config.toml
intermediate_size = 768
max_steps = 5049
dataset = "wikipedia_en"
MLP neurons of a small language model. Each row is named by its layer, matrix (down: output weights) and neuron, and shows model dimensions 48-175. Each number is 128 + 32 x the weight over its row's rms, rounded and kept within 0 to 255. Numbers have three digits each. A neuron's up and down rows have the sign that makes its largest values positive.
After each neuron's rows, "fires before" lists the tokens most often just after its 100 highest values on Wikipedia text that the model never trained on. A number after a token or word is its count.

L4.down533:130164110100112094146153099119117185156119074116162228136141097180082209106098136117103155163107136194136102128180146130099173085107207082111156147160142117131106144132113103129137147109173163155154130162126094165136135118080161154131171104078089144108100124125178175167194139111173131093168147119106140129162128139154162182112129121099173095123123121132117134121120093133129153111088
fires before: ", " 27, "of " 9, ". " 6, "; " 6, "." 6, ": " 5

L2.down457:141082127145141120132118088108139136136109096091118087120122052149108147147141151131161138157114102071142115157141158109143105071095146093119150149126146084142155122113138125181144084240138149113106144098105126135149146156126091182097132167139136108081143115134125101114144114164075128090135107089158212165092138140125162132107122132137110151103160124116108131163102172088170134096207
fires before: "| " 33, "de " 7, "The " 6, "- " 5, " " 5, "===" 4

L4.down85:124133162148036123107164158097112152106093176101088136114113067130122103140123142102066106160076156161127148156080091087108115129127134100068112117132148130121173100166091085182098177093143133156156133151129153154175104089096132081093117150100092136178123158067121138091078100076121138065121119146142117084128074129170118152140105159135150180113188135139096140166150096142133091091083
fires before: ", " 25, ". " 24, "." 14, "'" 9, "\" " 5

L4.down58:106072122107108105114156112103147178120110143159135123122111111077130117093170125154137130064060113138132157107146068156158174132134108182088067077102071174154126135101123157130169106090150190159179101116130111097100087060111140116156153082097074128150115183091155105201152074158111077129143178174111090148101103163144115184087142164092064119159130087128169140172151105100094143151113
fires before: "\n\n" 24, ", " 16, ")" 6, "==" 5, ": " 4, ") " 4

L6.down84:101125127097114174150110146115120166067126131152120128069126117169127170085088097156139139151144099137142104182108087175107131113133194177124151182113064062126130128137162167082140144085152169141111092161133159080134123121198050147126149061155125051096183134118175133101154119119131155138088101121172087111167160129154106106040154097190229137099082114115061148147164085112130103121087
fires before: "==" 27, "and " 16, "of " 11, "| " 5

L6.down720:152155077141157107127156138169141189111088099146143122155127116134167076132089117097112133166095114174131134088124131164080140146159075101126152083156098128145119157046125094131100097098186111097133114104143149110192175134096132125131104157152106078199151129145088096125189148182126174063132144116102120046155077133089107172195091160134093056177135087133141075157131136145125149207154
fires before: "| " 79

L4.down57:203130093086077138155166196139145094066150135170144166174160117122122096169122097120126096152065070104118115119089150166172145133144116134176189169153099099134066091136123149189172109189112174142113142082102115137149114118180110160197189121168102136134124165132125107106185182163144130092089174126188149110120180139116092143102138067128120161127110150177144117110123141179131140157062
fires before: "| " 40, "with " 8, "and " 6

L4.down440:152194140157149137127070151135127135103089146165126186110154139118059077178148113093104117143116110134097101132120045075107167138146100187180108174161159162149129103133095077103078131203152084145094185118127153077167130081154118098169146141083166135121107152098067033161095135146122102183177124052107134114143102204094110124126100128124152143156144062111133147166105154108149126154140
fires before: ": " 21, ", " 16, ". " 13, "\" " 7, "-" 5

L2.down59:171133133111112085108104086220156139093093150170113130076130120172129203098116151139172152132154112131184116145134131125132074146156080072194132149133165122111170134140166117117123088211085119108147151090043106163175111164097149128140160164142157138149112090120128115129143180095157077169090109068125133154162132123118117109142163146108103113174117166135126044117103129188178102137119
fires before: " " 17, "| " 17, "1" 16, "0" 15, "2" 6, "4" 5

L6.down399:111136135154120136179135170119135143091149095192130080086184130112108123133190163139118097171119156140094131098167214124120113137103108130138058070100181125104145118098096141102144164133173056107134121141131104116078099096116119134105115060077135149089166153130114103170134110200139150130167134094117083084120133127114120160133144130129090103109163107139114150122054139195167120187120
fires before: "| " 79, "|" 13

L6.down346:134127153122133102117136109098086134077137146116067145107087153097136122141136180127119086117100115129071099095136097113130174105097185140120172157089125167130084151171095110147227092184140081135089091160120125121123059071149106132152137102127115144143141174186091091131065201103109132068146096119152139202163100117112114120154103128102133143152149110179153122146156122081164159122157
fires before: "the " 16, "a " 12, "it " 8, "well " 7, "that " 6, "to " 4

L2.down617:105161088110138124161119119180116110144149142106150103120122150149104216154102085122142129107130106154122128148121086132104110164144133099225075090107131118046138094107154173112127181226115073121119039152097101189106096122106146189122086135130118166136128156121114131093079069127142148092109101140152083123119128133119162080161131127122085110124109107113113167134151093080149158104131
fires before: "the " 24, "he " 10, "it " 7, "\"" 5, "this " 4

L6.down182:106147114169127159132151098170061146143122088120139162173180114127096067163142118098131202149097184144139190091117054112084193094109169103145146158201160141141148144182121085086124167126095148145158128093141142121085116105145127086093171116120176136115099171104109077185126163103163119157095075146109172097130145138155082207136099131110108090144128145136077173205131116076153169185190
fires before: ", " 29, ". " 29, "." 15

L2.down148:069119065148168097156056102134125111119134182121110124162094118165200113129143080096177151160185113126111093105186111148115102168133112168131088107108123124111149169164168160155156128222160134182119209109092150125159103121152109129107090127122109169201128152112040142139101080087191198112126144139153159176159065116147134106094126178057179125118163100140123135155117177093093117138102
fires before: "- " 45, "The " 8

L2.down166:117109099150116126060102152144152119084149133122109147171099110100157139126133159130099162115128130109094085123170108038113193127061158134134146171114084077109105136138086131137139213051171166140151140157178088103111122121167160084188159103154124181105130151100132102137172106116157173137154169136096107129129106104110118137204101127118154178098167187115200147142144130082142188142107
fires before: ", " 37, ". " 15, "." 10, "; " 6, ": " 5, "\n" 5

L6.down404:108165109119057098113165145129082197146139145118214077100099143138129098153116107120119122140105136115158148156161065107172193149100108133117118173146081076080105120097161148098072166166100133116184166089152096178102121148139119176064156165132174067200104137087156104122104140124227109127113123118094167163103138119114120098117064137127148140136108092175132102109128078103140128065157
fires before: "the " 38, "a " 10, "his " 4

L6.down446:138142156154049070101137114155114184084096106121144121142123145149167151124070095106099141166140165124152162114103117136153110128126194197115124122132141072102141114099135163126124091049135141159089154069159150085090177150209133139114150160096125074086140163156163072098143116154150095102090066143153160196147122108180101125150155151106103111122089187113117134059132117107164108183113
fires before: "of " 22, "to " 11, "for " 9, "by " 6, "and " 6, "in " 6